Weights of a small GPT-style language model, trained from scratch on English Wikipedia.
Size: 8 layers, width 768, MLP 2048 SwiGLU, vocabulary 21080, 89.9M parameters.
Training: 583M tokens, 8407 steps.
MLP neurons of a small language model. Each row is named by its layer, matrix (gate and up: input weights; down: output weights) and neuron, and shows model dimensions 448-703. Each number is 128 + 32 x the weight over its row's rms, rounded and kept within 0 to 255. Numbers have three digits each. A neuron's up and down rows have the sign that makes its largest values positive.
After each neuron's rows, "fires after" lists the tokens most often just before its 100 highest values on Wikipedia text that the model never trained on; "fires before" lists the tokens most often just after its 100 highest values on Wikipedia text that the model never trained on.

L5.gate476:111101171103149115107162069183101109135184115021162155164162163127124144082122145117111091121112138099063098161139093110080151131168080169133183123072123076151128154134110121136104114096122143143126109127162132086112050156199073085106138117112064141147093146155154164122164162126098130112097151133193186144124148102128147142143161082157101105151142108120087147140175157117112097133084166106093133062165160128171101131109160130204059166070102169111154081081110139115107123093151089163122111102129116126121165098094155117138086142146116090074139106160065143228167125179147144140158122077131132115156137159145098157145107124157126091155161197089096139147125176137137156111158147123142089104117131128167118137155156124163157105116114061097157150129125119159099130160130088
L5.up476:154125153155121082077116110163118093104089189189153174126150085091088132123100087146150133124096129140155165092141087175103138126140129126090144083130139130084106128069172141094074153113144122150126111118097099110140122083187167149089129112138090091112123119145150162105156148092191113102147146104157187083172121122123115194147159119077100114153105042090163126092087095121163134164131142152161165131107127107108116091081154098133098115151112129145163100058141093121118131076157154068111086102127087114165094091135078114120133126133208137099148162127170164164152120080174066148069142096091150169133102188118136129117120117188124113144075115164131122170163134188147090071132171149109176112095152082095083185149183150128182165064129151133122118073108116079126133134127150
L5.down476:044162186143152115096123105124129075121053105135087102167119181116087102183169105151076087113101154100119116143108072094147211169122154090125114123142105203086128134156109133198074083111158091183143124152220143129104156146127104114143179123160160155139116183166196076107090152147138161128108146189104135099094078176115147101191190184162105125112138052122131139052080143098129129136182197144136046092116157144111111143150130109163194124096128069153141082144087102159131148141135086133100079119078138150132103165116128088072081121167142097129150097094168171175120103147126088149156130119131128086129101156056138104165116142092129091067130088125127068141192169137163117133089149123123125167156106122092103138108142141177102106194090115113115132145091082188084091163143146
fires after: " ", "8", " (", "9", "0"
fires before: "0", " |", "3", "2", "5", "1"

L5.gate392:069150103155103081138130117137060098154117115096098080133127108115078109137143228104192155173187121065189147085112139162140112163132104128124095093164140110145153082125132177147125174082136081156106194173084116139196132135096113150127150099082115172129143124109100163130190115130143106200134119127046151096169132104151182062167115135149187098145157144084130133125121128173121140118133086154107083143090140144147169074133108178113156082188175147168155129120147106107149142133130141156082148106194058132079119166139176104147090147077182124147118120080117100094114134093151141072104137091108113129106152147168108062145109093078114092184091110075119243146073162115141116122174151140127120119177109124103132109156122129117127102174110158191170144093116154096112094177110147
L5.up392:163172200143056136131090087144131153135136102143151124099133101079109158159118101078103142071121079110191143109109166103155099138088148118143170155145177188103112110143130135180135173115114027150146130150181117158060088067137152144132119122098137133170098155094140092114103070145152133152158116120124043171168131126093172112073116135089178125103131105099142119135133107146142120104149122182163149129171109178114166101111165132144148098138160103120137106128139106146183117122073195170126065091140130147107006120129136101123142124123175139111120166073107092163089110138117168100110142132125140179135190094095138176124104082101097168147116123160112114137089112116184113179086152141141138082110118048120090140109106089149121097125125118134150154154113149130131140147145145
L5.down392:142188112119081127139094101124098118119113119094139119181136077197135176130113075034147161147116099087121150189079118090157098170155116137139165120119171175131123118158136135107115087123105110072114161161137126103122086177111102179100169106140093130180093148111169108140111085128135093117183165176104110126159089185163154117144185177161136147115095118138140125137174148149153105149157187148129085113108132209145176156098087153117095149101125096126165081158201117177095091150082157086092142084115151097151115115186110167178050147169114114098156065128070121102131126132116126126150105140136132118117138103161068062167111140090180127185052162080091146134120118106134155054162126183093130098111104110067126165134110102090117149136106151146170153140109087118162087145133255
fires after: " ", " |"
fires before: " |", ";"

L5.gate1191:053130093171190166176115097074124081159143102121134085189123129113087153175144129158172109111117163138114117136165122113094133151111103190145110180166127131083104082149125111069120109112194142182103110116143152138178165074169075115140144177098166209156058132144072071140083128144100099050057127113149126135142152125163157169143072209142107102116106108156133129092130102123080170151125175070157088165083139160116104123119159146132151091113117151117151167122116177077176149105159129015207097103087164153129177128098181118115120164094107038120137140145151155160107140129100081111128118129152093127098138126107146086117115143100136061098101158127128047113148156088092160146146117084128138091149111130094107102129120133161122162107108088142079098137150115127157111132136136
L5.up1191:070163202126181108115138145102140061109108162108132124067101117136093130144175136149140149107093138111097169149102108195073114112138178149157000232109078135106140160103080136092165129130150116114122137125122095204086189060163129137119108155139155172086090123081146191152117114156128076102114178126136153183098098101133094130114087138129081129121116169195135096106112150183091146120094122133086119129091101149127165101096141078099073201147136135127127140156132092143150098130123161121094100112149169162068072109146142120105109119173136136105077198120142080158144123122114180167150178081156122170123100114163105160060133147071065144128136091122092067124145068090106133120116175172120142141100140089172195162110148118098106153107124135081083114104048124118127101083100143
L5.down1191:157144136176139093146131130103141080148132158114165098149142175135112119065142107142161101157105137081159136099084107076134107126128126168093165115173134075124168123067119126136170111098110175142150105071099136137124109148081093120129086133127104118107148180159114100146115157130159103078073140109132171115198140106196132126097134162193130120092072118085146094141128091136118147115148109076163101115097117182129081188153148145092133115163146114081135171197150064105162111162132186069067078077095203141065149216185142153109168131122154129110123189172179129109115166190100151070082158130129087116121132109058099086113126136119107146163126062128073164143147166118126103159118143132117125113140152167189158175188123124142089114109139112115093133115127134102142098118124181
fires after: "\n", ")\n", "==\n\n", " |\n", "\n\n", ".)\n"
fires before: " -", "|", " Al", " No", " Q"

L5.gate248:106184150119098135137155123112148192156152146092159145142142155142168145118140133108078144094142109077132104129149069179184147113171137136181147135089128128073129021125144128157087100166154141061105093140145118153125097051052127112188096151162099112131150128120115138119072115175093147164112075155092137128154108219123120127140126146172093099177181070139133079101163119122177123097127080142076084144134101169108127108102222138152178113074170192080091103117140083177157144114089165118176118056115107102196036119106095144092122125125093117141163224164076118142164087115138141105140149104101175105143119112102135097121172140171125077123127145110084126104059195143118148114095107106121149119124179122103161121150129068155090159111175090140124160146099127153121151131084126
L5.up248:126139102097132086140125121089130139213111070120097188127099133159145137125178193145118131107128055155123095101144096164144167191161108146128162093081154077101149124162113147138122159171119117087141126117151143173111154132078083159156134156070089137100113100111170169116142138185125074133110064157130118180095076105114115138111119066148143088123125176113113108108132113150174141103123111106149134132152109095149153162114160145145130137117147124113122123148119091088140084085093145126107135089115105135191066150083126129144140147158134106112128118142100121096092118090147173125122133089106174136197112132183176123128196117146178148161086160096106151137093169129127185125137145168114199129148150129123102120157111120187124127118200218140133137122138142121155152124175149
L5.down248:126161100122122096181116137179105178200125077032108166103121107118117111196153106173136113124055149129141113148179124106081123124178132101120128201077199165134102082164132147124126053173161101179124103127128114102111125102093087088171122106148095158160139112134119099112171061148138109129117146153088176098190095125116125121142121151131140142108098128168075142119066151143171146140104122190150078131131134142195148133141102197110088154139148154116121097111097173113085117153111061086131099156176134079157109163132161101149113130105128136082112024146077107104191139104152126156109107107141120118187113177105104133103144166112154137148159123111080176129124130145154096109114108136137092131146149152101076118118132105147131123108129135174096118122104111110102135127128142
fires after: " ", "\n", "200", "201"
fires before: " |", ".", "-", "–"

L5.gate266:154089132071128117131090120125176144080138147093091126155140095160082159188123183121131157118120127140142118164063132149128115150123112167218102081074129088186145134132160166130144147107072125089081138136151087069149083167104128110117109087077109161103141163168098126141120138096120109097158080112136107101108103193121109132102151085084107172104133086122094142179146161129140131114088151151144187163170099079145179128095125098124080113170109145111126171148129141159056096154101097097100122158117142147142072145157116095192195128192132117070161120190073169162105071133096144077131139136122157184100104131153134098181116123114083125125096156128142194130109095113103169160104105087124101123104142051166049157072210161070100131129162109117129175110150153195124103127088180
L5.up266:106103142132101168072129123113051163111119134107113103122110162048131092121118079110139173110133154151137103120096164100135098119173091082099137197114173113134131099110200098154101158106124122105099105186119102102128133145128067116135182136139119131170126164147141115088079142167134149113146106117139169150139188154146128172086125169105089168159093101112108104098108124153173162085126122133070110171130097142129088156143142110146146088146164101165088101157167114138096158105088211166126134103159155133138178170104115111141117124104086155063143173146076082144127152151168156135131111107163155131121160103123162173133200210116123111112124131156161174120156165148121110095165089118084113141124094135115119109178122082129133102140101138140121187190123129103148101150130129
L5.down266:132144090114134168212152117099143081130099104098089072111138128131138063078129102093164075148108152081119167102075134087095139134112143128160143198098063121154131131163036145110076132202097105126127143140083087124145101096153135107124099162138140123135079124138125117089141092096100100120118130153120126142199112093081154133151098119134155156148132155171116088160081158150113105177144068133083088129168124129172199150071142153106128132105114133173114088137098089106103107133164140165087083143120089134143128117137124125138081176109108102131106168144150076159156151121142167137111151196092126102142083063111140123144106079169094158166133152170078135120147136111099129106106156089145145112197119123141189105129081150113080123139137121154065093080086092100126017187165224
fires after: " ", " days", " ±%", "0", "2"
fires before: "|", " |", "|---|---|---|---|---|---|\n", "0"

L5.gate1457:082152121114132143142138117139103131141099094139111144140201115117159137174109110129087178119147143064147129086051166108165096129057155123137176090117141159150164156124118124095115103146116163135158142134084143156122112149137119108160117140083138155184102137170089131072134088094117146164159163129135121198161142155113145122119135087072159159132137132105134134092123159149183171143078157161140132112108166187172135118094139134106110127141131124128122134147174100130190158135077129094114163162132155064140128178090143087112175128122147149164157148183118181096114090115136194148169146129177119180173113112091094046116128103098140123165182150123072123128122099200058091148110152161184182153138103146125081125063107116096136110129126161087148075102176118065134097117104145
L5.up1457:173140170093166125151134055159068157163129090180114204120150141108149101147134153120111160147052100076146117113142150164107112123120158141114185109128128135144122181129114103093095099144117164107160074106070191166063116173148164081141131143109124195157121105132050129168098141139150137117091105139136117131140139143052134125125156082079105145115086157089120123101183169104204172158107117194060169049045144120100076159079117121103133089105131136144126130086153099172099127115100163181121194112149158100114174096148122167102172146082144118179115118095116152125134092117202182121144176084096162146146117081152121117101177160054145160135148107100105143113164178126102084128097147101188098097140116141098097132096107130148179086131131172106101113105184161173076115091127105
L5.down1457:107141130142126112110123058126125146157078104142093155150163118092121150169090145162175155146139156128129068124124131148147067128139147180119143129151130085146140182125145128145124150111143126176225143128145127125096119120109138110108153112165051148115158160131092115133144080123069114134173158137156098166182168128129142081146093124137139142117121193141073115163101128123187117095097139104122111125101128121123147173104106179080144207164131167131141096136152124151087175138052106127064133116101145069095118210163111129081094194164161061146122127103081078080119091107142139182125129154073061169166086086151080121152099164110094125204185082138149163144128125123095114135156184117179061178157165173123089137114162171160114076127150118146133114148140075084102076126095149
fires after: " ", "|", ".", "1"
fires before: " |", "."

L5.gate834:176159106114137171144086121118136133129077119145135119150139113108115137161091149058137120087128132064108179146055149086106129147155141093087168137150109108099109116124176134113049128083180170084092093116125154163167129097137070079130171108071158141184071158134136144125120087093108110163103099105108095179158094141103096134159132079149124084149113012142173159181110097091144147104203139140159087134141159122130148134087147091128162145072126099171089120115122076057102094072151157177204197152181140163156138135173136084094117169103149141096150153185120129145095145086150140151148167140044178139150080104123096114143145152173164118088150133137127144128141073127073119160153127102167176134163145102073166086123179117161138122109148099063054136163082108106113135089095115
L5.up834:113101132156154081167126191142121116140075121126104125086179166095099121123099086219118150139137124058114163152081171079149094130158169169096118120107137151136139146129146096102164100191170143117102137069109184100130165175058105123109139151106129138073089111135120098174167133161153067194177084088171144121115143142140133129142082123163129147081163164145136155170095146132138173121144162097110159111123160094142100178064143090059131217103115106144138144142098099101141140144142114092127086120122151192107105100106079112143174147130136125130142152073127138106149195092160099180106073148159128129108104143186127097171139112164178105128153166126137105170104141103176058140117161057077132160158125110186156100143182172137037140168087126103124175124148087148080176137055216
L5.down834:133130110085106126148137135166117114085118200194153170149062125092177129173145127101151139097159142095098100152071127132112187169118195154130130139154112110130135136115182158154172136051112152122155076096165100110140143211102107169175158136062079158179127119070109154117096096107122171133104139120188180136089111026197109131144117108062142154145107093136137140128146162143089118166090170120155126140103138179126079080115101139130115142194119118025146114098143122114104090132123091070152096101189150130160126104123120158078114103154157127140152066080140142125094145193121149101119134075144121116089045137137108124130083158123175112102154099114114167205156135124106159068122096138128126127063143228131094118119084095127150136132143086130158206124148072088162136185147173
fires after: " |"
fires before: " |", " |\n"

L5.gate292:145113109054151153133100158147168122098071125128196151164188065128044154136113182146128122104090193104143125086097112190133149147126102125170153127159094164097156181149145128167118153115147100072059135132150182126142131117069095144146142119093174173124081115091060129104120112154132077129085127131137128143130107172075100136094099150138103063082107115164095101145110081109137135139072141112042100122050106124115123147118120118137111142132178114146207089133140096098111115107085118163143096104173195132129124078119164169150064093125150133180117150124201165131126179085135135133136159151141106102123180094120155083166132125112172121086170116090107069080097156115079114130175092132142149094138113139151085080141155098153149164116150075101132185071091093071135184103131122
L5.up292:158145156101152133115172165191074192115072137080146126196135144180051146139084148173103139137177158142173102115122133138085144059109067093186162102123062194146135129149088135130108114111110091128061157102119150067183107140090120114134138158073144109130133114048048142120068125097095084090099148128146129140131117135087101168135120173162131042120138149124105116175136152110100096193098140130119115124112076148094152126110220129135157168112141111176174107094182141137055108157109061117079131149099144117126151153126111173103121144152126162140108105118178168126112175126127146115114107192082106116083135145134120114132126124092193122064163173128133082094135136117159141121116135157134150080147082142131099135112110091087131140137161093130188106122164094136131161129175144
L5.down292:166085123131151147142085172121143120126130108075163115157126094029096175140073120182128127147165129138138102088142174124148116104087132129129200111093070070125148149098078132139125114138104123159159139100158081050107122096146097108176120168157167110157177134124056103145140152137065105131214153072103135134102120099060126117121063188141099109121129139124165145130097160152091130098092157153130127120166144147117140117124154201196167087157177172127086087140141156149185141092131130054132072147143095105109114122103168081105122163127141176185135136067104100112094144125135109090133147140164116086110080156108189153113094153098149120107076073199093156098125145147090118156112084112129090100116141064165132167129126131093130138155153116071161141079084072137180101130133117
fires after: " ", " the", "199", "197", " early"
fires before: "s", "0", "th", "197"

L5.gate272:121154115157129091114162123122147145113176121103068096116165124087100117069137134057109137135114088110125142106143152116146119131195129129133082082204180137100129072114116069137130115119116150099088124091076102186115151161158189163134142194148100190117133110148127150079138154129136098139158155124145125084183131153090104130129077119150137086112122088093117135128122101086168113114143076069188104089135147180140105104073174149120127149091112164102187166113076034119100138096191089123129085151103135096105135132170128132117123111135132120160162063121166096102099149141078168117096147121091165177149115137160092097129163187155092178105175127123132184129133194174149061136091111135158137080121136113122101105123082120108086112116165104157227159144121154170096117135122121
L5.up272:107136142124107135189126126126089132124062136150125109123160134151140077154107158126170137067184127157134117090167115151128077145114123125160127139166134185136205137133132149117143154168125095139172124148110147126126200143133158153126084138128086089143058108126100131132112087134092155118133154140185144128110131145132224101180158116107153142189118149124064086131129147145088103141105111099110128151147119081095115173119139091110185122133107124126105104112122121075103139138117167145130116113060068145182182113161154144155135115065161151132174084157121098079103102174115104090137152130202111132108118075137094148136113058090096105170130174139116103151186161073116114101148108111143085129146089118157161119184092119179126104111082107163115096164116143166136127149110141
L5.down272:154121092086184093111160135161133062137167138153159124135098123125111149094092078115065121137131062058161113086096154097166143130118121165149164154071130126095084129119108161120118172122125122159116131124135129103101107183149162107161106141135131059101092097156163133141108144134070062094065102136093097113175169131115115110168169149165111140139115121160117037163097162179196110186096125112131164132181161122147101080161175103113118128129097129168079213080176143154123131099199162112160189145183100226126115101143075068076100110137081134127130148150133083112155055097104170143193139177114148107140113133119117152159155095073097138152090118123146110115133134068190064153061155102140144017145111158157135085121087101112138117124099108165175161172173134126116129151129076
fires after: " ", " |", "0", ";", "1", "–"
fires before: "–", "|", "1", " |\n", " ", "2"

L5.gate1700:145157137106129133107087146095160106143180123107163157147139149123112103160118108112100121162064109192110163106133150130165080151163113113154162124104167164212163174098091168139119111129121135199062090114107110152118097167142080144135138112158134076071146141090111170154119168124098127054195095184166218130114146146134167061159096128090119151167129062150109123128110118061130163135211147121156050124150099123055144151156134139142135071168124163185130102125173112125120186140138146111106138079128097127125155136146142123191102120106065191153108124102138099189109100140111106083162108121134135153119139127089090082162151114074084134143132076090110124155128133108141085105134153108103139150143122076182141128158143144136132078107081109131108122101169081146136124119144111
L5.up1700:144166168112180129110103122106138129155122069136122130130165103114123125127181153134151151127121164168154142130122163144147115164133058123100102167096097116138124137136095126190149126123191115124072170122104091137108089097148133114138093098132098137136111127150134160117072114153120126136134193173186151109137178171099091105176099146068114118114119104152122210099204132132105111162114124162176093114174101138171149143129126129110094081105149163107116187154119130123150128140113129115080151077113105074146138152153159140058097090110162095165108126062125092128137134178105094086079139108072134144179132104109157127076067106103129116101094075056154115119141145171156098118128134097157139109103150095173158132135111087118174145156116087127160129162128125148104137147045166
L5.down1700:134134119165073118087052149130128148117175116062183150136124123118126137198106104150110130161092115111183110096145200149132161118076141141149126131124101114116163093148152139140177162129177142155121101141133097193115074152070137130162078076108124105128087143116102114134092193172124080122125159175181191136154097088107120117120103107148092146113153126121135145063082104123117175117101186134125042139074139147078153159120121119106089051137142148126120183077180096182085111103132075127174136096173104094088161114138165111135138092100082142141169190127174091161152176139142152092109109113130129115081054108105126118136105088100062155150092151093106091138119157077118060117152119163067129146081089161120129087145133104083156080173129102079083138110165145105105150129117098
fires after: " ", ","
fires before: "1", "0", "7", "2", "8", "6"

L5.gate1445:118137148122151141159134128124141181162104106124114176131191059153110152138083102173160124086164135117057164097144115103145078084055145113150103140110124124163170141116076093136091076133121099103092127112096122093116070100110142113178139198129201140133203083154101092095104143115153159144144096115145113159136055162126102114136086106155160123157122093176119182164082200183133157143122087114135127119156094183154149113157134155154117121127083119172166111023069093189148142114120127111171120089109108214126150110132147143116143152103124105088126099135105109135107156139073098164153146177088168152144090145114091139196120148138125124181155212113133119172124125126089130129106149101124098148099135152043071146167089115091188147111123120118178129202112131145123111129171131
L5.up1445:097148160121147162120173145108113138101077142144066178130141089134133139149157101141149162151150142133136126150114106131063165102125149113148138148166137094131182208159099141098100118120098109186110129097065169180129097188139114141132122135143119184122130108163104160077146065109127093082153128165132114102131163070125176099149088114116152160109095138142101121168121123132124162129174135114112110124098062169141142135062127109119119105121147149151224127130140101128133162143091155066114059137094109184150129204099156079161144129142147080091058097077066107105125085123118174146178162124135194172160137117177088125173139178074111086176118135143176180149164116150120127104049113099116157158127168145123130145126125133098127179158206186071101115120166140108187103177062129
L5.down1445:127154112114138124074167140105062119063103125105103219133153158167162084184134127076147135181198079093124151157104163142093139079110133121154104103126128143115197147136118098158149194116153114139128131177049105124070127150129075126194176057151134099201099130139135161106121035072124116119137109126156126133148112186206077135140134183112043149116225138100126118179115079130164120119064100143137176093102109129084061120160095159144092133161140098169159127110120137117071084151113120118125137149137154085101073117078106132113104105080173154148140123159093093140131129133124125130190069073128090175164138163159073124152136106164100152130148119136162124108103123168119163107083146126118153150105165116101102120216157100103115132159156136118115091175142150097094123188093136
fires after: " ", "–", " |", "0"
fires before: "1", "0", "2", "4", "5"